{"d_model": 160, "d_mlp": 448, "norm_eps": 1e-06, "rope_fraction": 1.0, "qk_norm": false, "attn_scale": 0.177, "tie_embeddings": false, "parallel_block": false, "init_std_qkv": 0.0316, "lr_mult_qkv": 0.4, "grad_clip": 2.0, "warmup_steps": 200, "schedule": "wsd", "steps": 6643}
MLP neurons of a small language model. Each row is named by its layer, matrix (gate and up: input weights) and neuron, and shows model dimensions 0-159. Each number is 128 + 24 x the weight over its row's rms, rounded and kept within 0 to 255. Numbers have three digits each. A neuron's up and down rows have the sign that makes its largest values positive.
Before each neuron's rows, "fires in" lists the words (lower case) most often at its 100 highest values on Wikipedia text that the model never trained on.

fires in: "under", "born", "professor", "website"
L2.gate360:143149135198154105118136097138117129179153093110120140087145106104130125117132088144124148135151135133076110130158111104157105129160145105140134128147088139119099137125129093195121153067140130148134135137132137126128119139131144154093131096163122147107139145133151122099106145137114160162134106173114116156141146162101152154100145103112141174145090119160133165116157143083091116120138161119100144081123120155125092075113140104153138144114116142165127135108108112087171140114155105
L2.up360:152120148171152141133112117115135130180151120127089140121128112105148134102152121132163142125156170123106086137131118148171098131154133156139158153170104141130085152124145098164138152078105135168141136148157119103107100132118097135094136102130129131127124133111124108097108153134098143137159132143129114158169172120070137164116147083115104187120100134162137120081144147095147137086124149153085151097117112137102101059143145132148116153120117106133148142082106138122168123120125126

fires in: "have", "has", "athanas", "are"
L3.gate103:127134146114128110137125157158142143189109143128107130109089140155143114110153143153142132121151142146153102151131131121123130133137071125122148105129165118139102135147073129125158118110106149126123140091126055125091115126144133113151096158084117100140135114173124130168142115119121092149137151111141083089131094153117154154122095121103081080144119143097100078115059157126150117127132126100122104134126140147163121176108149149147124122186134128155141119154136113132096097143157175
L3.up103:150117171129136161130118146122162165190088165130074117139119134166135160122139098111123124106149128147144148176110155156108127153154130165131136108113142119133116112125105138143108143135102159131123133105104142130120151132116162145136104153106144127109113148137137113143144162118079110122128150108137096111122135146179190145108106109107129106140145131146123093110083142114166140131171141131147121140101141109152189162110156150153113146165060149171133137119130136179092106134169169

fires in: "his", "s", "her"
L13.gate321:162156116148095151137133093088112146124131140103150132122152140099099112170109123162119144112101100115098156123132118105114124103169155130142119089133124143119124121138112144095097126095149122144135152073091126111167186151099156113104182109130121184099105142143118109103093108135145160117137109094125134101143135139119154166128083125138179186121103111115167155102183112096141114104111144124107142109123122148118158095153122123133115111129147132161094089103166127114160127149165144
L13.up321:151097118128127116098145139126109158128149144132117136138125142112145149095128120155141148137141121168129147136146156102139132105107110168142096120086096126109113142121163147106151144067169122151080120099114112086152046130113112184126123142189129133126151128169084130154140103133142175114149120112112122147114104141158093104133134126143118150110124123151099155123134156095151130119164118111165114142080084114134106167114155083130110176122127116148094155095096122137175123132145132

fires in: "on", "paramount"
L6.gate372:163110164147117145116074131151128154167155134118162118151086089119145102117169157123177176131125145150135188101127096095132120108127141145114095088062105128110174146082104135137107096121142095177142147113136138123108178127103142096133102111137115189113147122131119124148161099108109145123096149122118143082086130144157142121133106145162118109140134109123140089101116118130128139130123105119159093171135164135120113159120128112130155141159142102131149120134136154105111157151109131
L6.up372:139142147150136153159141127138141117162139123124114124106108165110142122151129153096161118098101118092092134083168134086114098106075069159162151149101097146154130155116099128090158125111102162129121152129145140119124117146122143120122119137101169147118081152106151154093096128147141127137084137100130116163134131159087118183122086179128146128158104125109104128159094177141140112101133110107130126123179110143140110143145132114134175115154126129124098078155149148122142133076123141

fires in: "1992", "1991", "1994", "9", "1989", "1988"
L3.gate59:145133128144125109118142127103100125123129111146141130119124110107096097128157123119127118124163103145065148088140166137148095166125135119131107125142115138139102158186126116119137088133093101159126149134130110148121151126147151172154050106164108125120123154099132155079113103158124129088138158141123110106159113128094172097150061154125122136196105139102116122108104126111133140118123092175127166103177114097134149105119105106116104134115157138113146107076141159124114110138132120
L3.up59:142117147131125127132123122133152122123098147115108086143184122115099115087141129167135140096145113089182112105130113089125119150100136114115148097089179107140150108089155108117118097078133130139121127143128143159139132118081112107095123150166163134107130126097094137082135109143110091136074163126118145149118163116135141119074151172104136121109112133165148095154146148121125141173091159127150088141139118160118160129102180122127164134098108108133159135159111128154129166145164123

fires in: "as", "name", "coach", "title"
L5.gate391:103123113077144121153113155063115097132135094136112105120105118129078174119148143109138073104148147141105096105181137151178143145138107175091114127140123145143118084144124114121093124177107099152119115094116123121116163130157146130132126127145091141130120126120117145142125137120109125120123112121136132126099152129176116099186151069133121104168148099160140101140083111156128149143104129158148138118122137105145163152157135107129098126134139138139120157106116161118155102116058161
L5.up391:106120122122140173134127139116057126136120085180078157109116128153125106140135155164154094118108146116104119142099109110117108131117087132108124120072137130123122099131122162129160122160148119116128186169144129109123118169128107113157085113090156151133144139118095128127156163130116094121131120101087132117115151149123147145136112139108158156121100174162133129135099108117110121150159162122145135149155083157120100171084153155103091156166103129144091140163157096113118118125095142

fires in: "of"
L3.gate88:104122121140103146155120128143091130124182101149118128108113127182113102108122107169087116150140099114125134086131091125127134135156141120167144138106129167166071126134129124123150134103158136126117104121121118116145140129158114160118124138100154096098103137132143100127152066154172103168088157108118082118120101125102124136179158092087146111099095139085151104112119140134161136146087105118100132113149119107145128084172160133146138116147156152159157129104117106114132073104129101
L3.up88:119125124150150116116145116134144105127123153138143145150114137145129164190063172136136106099141088129116193132101120121094148122090120161145148111128175104123115089056115146128088114160141143088124116165094154148151159122081140120118099123145146125135128096141092109132127107120131121108155121101115157093098137165144138121102121139106114156153168155111121145119115107127125127118178143115100097146106109104134146111113134184144133174097098171151110149101138148131147142163111134

fires in: "after", "when", "as", "track", "about", "at"
L4.gate445:134102124148135139168137162099084131124163120120119173089122116126126115106111101175138105113117140099147131131136123099141094127119141168080144139154164127163065132122132150105128145132157167131111124106115090135113160126129141140101107106099126140103111081124114145119123118118130144157149116149144057097107142147140085178133119102125163133147104132101128143150099101134127143127102094152145098108143078175155157155130164065144121139113119155161131125126156098170109151122093099
L4.up445:136141128144150108148116156110127157096151152115136103138137126145148154119095098160114124141143082150147115133100120147119157170098118112075128134133104119112147125146154140178131146130159153094098089121111122161167080196152119109130153118120149187148145117119151130148131148096129081137099154084158136113121103152168112104114135125136148142127127101141126119102123102128140129137151127146136129125105151183085108128092128178121090080130086115116125157103140099158181125162091126

fires in: "him", "it", "built", "published", "appeared", "play"
L2.gate401:101129112101117138118075119096102128178162174177099183117111146110151150159120158113113159170144113132090133110125118077152136148147109121163154160139135137124108156145140134150132127146106138128111111111136113135097124076134130124151117074093090116114096088109151127099099146118115104094135141095151128149104158116112109139136148125143145159121098134110128094146134098142150158129133133129089127119113092109142171122146070146096119093138178142121134139159159111135194142142107120
L2.up401:126142154096143152139099140089091121124178149111151146121123135092138137130147148095159148162145074118088144124163182120150111142122131112150149184124088155100143152135125152142171125150129110114094147185117097123096105116113078117157137102083096131085118144119069133121118120139109117108150132116129123133139169092126146083103126128133147117118124173128104122179125107126148131142142134169133105174143161134094165096105084124135126144106153115136123140113125146126126092134089142

fires in: "which", "that", "it", "part", "one", "this"
L13.gate320:168158126147084151128103127144153063142147143119178129100110181198126126107120178112147112146113137107137128126096151116126128123141140141080147151163104153103130111087166166136115104131101148159119115166132155147155148168165128147117100126170130126141121115160147124168113126135129122103096112137151165075139147160128116141123122093080121164123131150147124142149141132150154136101155130188117119114100141119120143134155099142116135115106137074152119161126158153093107133120142127
L13.up320:098142083114124165089153145177148136128119127115112139130165136170156106118133100117111133141136099102131095124160170133109133176112142133113112142198059147121090098116130143134108161152151129135125128127123134149120173128153106156125129120100122152091148144118169143183123138122118147133114113129119189152123094149151143159148165129138127134090104155120115099165169120124117163133127126155132077119091125094089171116124129123126121130104157113128114133143141154166116110073151103

fires in: "film", "game", "road", "games", "story", "highway"
L2.gate328:131146091142153174093149129089108125113158119143112144137107112115140159180142161074117125115151131122103138128110128148159139092113118115151075148127099140097096080122126151149109166123105082119143160135101135090136115102132118157123149131109113118134125101132111096142164121158164141088142086153131098111112131095120145110115127072150122113099077143142162135101157121088133073131164126171087178112133137119155123090127131151153108118127111107115129137080117164129136131146147101
L2.up328:128082141110108123114139144103126151133149102127103147145130108133124178155112132063102145174139129151109129129101092176152150093170156152171103113100081113104097070117142120141096190123123139144140164118140102083123135125158119170147145129097136121153171100142108113138152127084159128086120137107122136137105113142138130122136125108126137085148119118118172161134120106119131096152108114133113180106135139154180168134145122103118127139141137109149109133149172148113131123155170119

fires in: "district", "university", "split", "their", "tour", "he"
L2.gate21:140138129168113106092109162138108104117155142118161075125110104124135118151164130104146118123131116129133085117115122107157102162138129116158148180136117160155147117133160150136135203145115107122110149124076098134121105102140125155092111092137109127142137151130132115105149124110119120142134115137126143074100118077141141164124143102166127082141134162102125119083118126160111068146133130099082118091159127077129103097160133113144167115156140126139140115110110154131190108099148114
L2.up21:091145123147127138079123107151131147136185130103173139076108138171148159146143100109108130176122100117113115126093135141118106100125085171161145141141148123164103151152128175147105140119146088148126087161105096153150103150137122131128131096163117117107167152128108134112146136147105115113163156130104119146141125100152142149162139106119134113144152107161146137078141126149107098149149182088141093118138109124136153164157148120146144131135145119113112118139111189102175168117156139

fires in: "1", "2", "3", "0", "4"
L3.gate127:143123099106140159153121114134090154107134145108130144132157171128094122086099159133174108090149151161111154140168092124133158170117066106065118161135175146150092071152157141113139171176140119145133150115142091122135100120127145084113104118113109150141123099106111123111143134094128160126129131137114155139113134108129093147138098147128162091093115147117144137112123092138140136138133142140100107112103099152162099107148108168125164176142136118121119142111150106168121132150107104
L3.up127:142150107109132128111166090149085165123132148139105147141119143136090128106154142137151162151153151140136126124144093173135139155125103143109087143116161142141095080134120101118144170146127108185149150146120167147103120149160131139113140122107093139102110139155113104122130150153126196141121136134090188156113151073113168133130099067121159133077132149158138125151167143106151145120113123090095127121151108141161160151163099108094142158150111121121146118146137144151142131108117148

fires in: "of", "in", "on", "album", "at"
L4.gate418:162119126148144082144102145136098159149073139130121096155157096140128131084109128133126120098129126206093176173141128147145139140141125101101107163127135135116104162132153089151133121184107131128107123124138143119113127126113129128076123098135144166103165103140093080148139103069152109133129146154135136119081165120097144132121111131092117117125099116137135152127091119118147164166133134151112121107157106116172152095163117086156117119092147127118137138154110147117170160121135112
L4.up418:132140100178150125115149110080094138144128125198138148115101148101162105090088141127110118101156084167148111139119133129107132115112105109100138090139101133136091088107150135146129098189144125090121148160090134125120130110069109183113104106121145140171134102153091089111135143119135125108129108139090125149076139158137138152107134118136122150128123149136125107142104164105140123121159139111156127122185114140125127101118169140116137132104111141117087148127101133145142140146173078

fires in: "released", "created", "built", "closed", "passed", "established"
L2.gate279:129124111163117127137156099105152121095105132066108185172120146113142128121143132119106134095119111139149125146115154080160112143123109131109160160116132144108158106137126058177102125111124142130103148142148183122159123159127101138107128139150125190130139123112147116157131142133106117144117090077138102148147149116130159142129151129125117115137101123170115090137167098121119115104107147154079092096118104111136128096142166096156104074156137096122167146146133155118148088124102154
L2.up279:125118117149120121104137092112170137110105130111156145163108180122149144120113102118112160091130106138143143152096149079207096106126124100134136125126122139127104089143126082151105135123101154120135143124115168135150159132166128179116108120131121204135132140117143123115129140136113146149127073114128127167116157146092136174074138161150128108128115119157115132152170120126091109090105123138081143092133095119150136097136142095154135056133114135121164131135110146120144106128144131

fires in: "from", "up", "death", "length"
L4.gate80:096162117135112133131090128148113126122130121160106100140104092076098123147147163128152128105144091134148092110099130108129168134109103088114138108124127087117100102132114151097140099107129133111109146145123148158117105151200172117142115180117102087113157117131179118179129144126092134170129128085156165158132123123151106082122129141136123145124120176103138169132125123136119107169125140122126117129072126104133122080156137150119105176158121152103110118092136166163124142114137139
L4.up80:104149131130118148115187134180172159164132132086111145122201112106156094086116118124128155169143063129123095107108118136135171148142160125136157099126117078163106088151156130113133120096131096143120123096114142164121125140114133093141121127149105122122164128151169152121121094151095101117138160083127095140181101161156152112114088119123151102145124159121125148138127148168135143132116157126140128134122152087141109150127154133117124144130135138168118162101104159141116114120126101

fires in: "de", "of", "time"
L4.gate272:138135118104132147085100141127113108153134107150133149151081106116146101128152137088134098119122122122149127108122144127147130160109098169157124100087117178131111140161133044157131149103134107131120138160101096149100126131148165154115133144143104119107124101140184124082137150116149133119093128133081128151140137104134134155132135159152139152144142101140103146109181114116141086144146132137114150136100097187111155137159128108137156114103145098125143142132114136122120122059080066
L4.up272:090183093153086151145137133148143132114118103126130184139097110130116157132093103127136147123158117113155134140088125107098149159149140170106104109122130119106111173148165145145160142149134108113142187124133135140072131155107161115138127097145140118161114060144119102119118100115128153168104159121123118113067097136123116085140133068106152116106132126085110184112166114139161142121126122155129150135095139118139117151111117105097152148082102108123130151141142131101117124122111142

fires in: "albums", "medal", "end", "episodes", "born", "by"
L4.gate182:116110124116145104150138116138076111119106095096094140127144122109137131103082103159133149130158202131081118125152110133109151165121109117101154083136128104077158165115116117106132145130104146153107132141128151133124120150110118114116103128142120102113160164152103163153110153096136129168151178122165137214096107139068134141120124125139168123144145121143108139150134099167140129142121162128127118133086132163119127122140144138077110139156106146106110153159122113116084088121139114
L4.up182:100134121141160099181144134138081155126132107104126116113153101141137135122124139110091107130140153106103079140146111123123175128131134106105152137075104176145143138143158101093137133139088141108132155139137125132128114113106116139103132117160086125129196177139115171126102158096128094170134143133107149111117107123105111156070133159090125125128180109112142115143093118117111109137140148140104108118100145133123145140101137083166125083171098097095122107127132121080156090125107098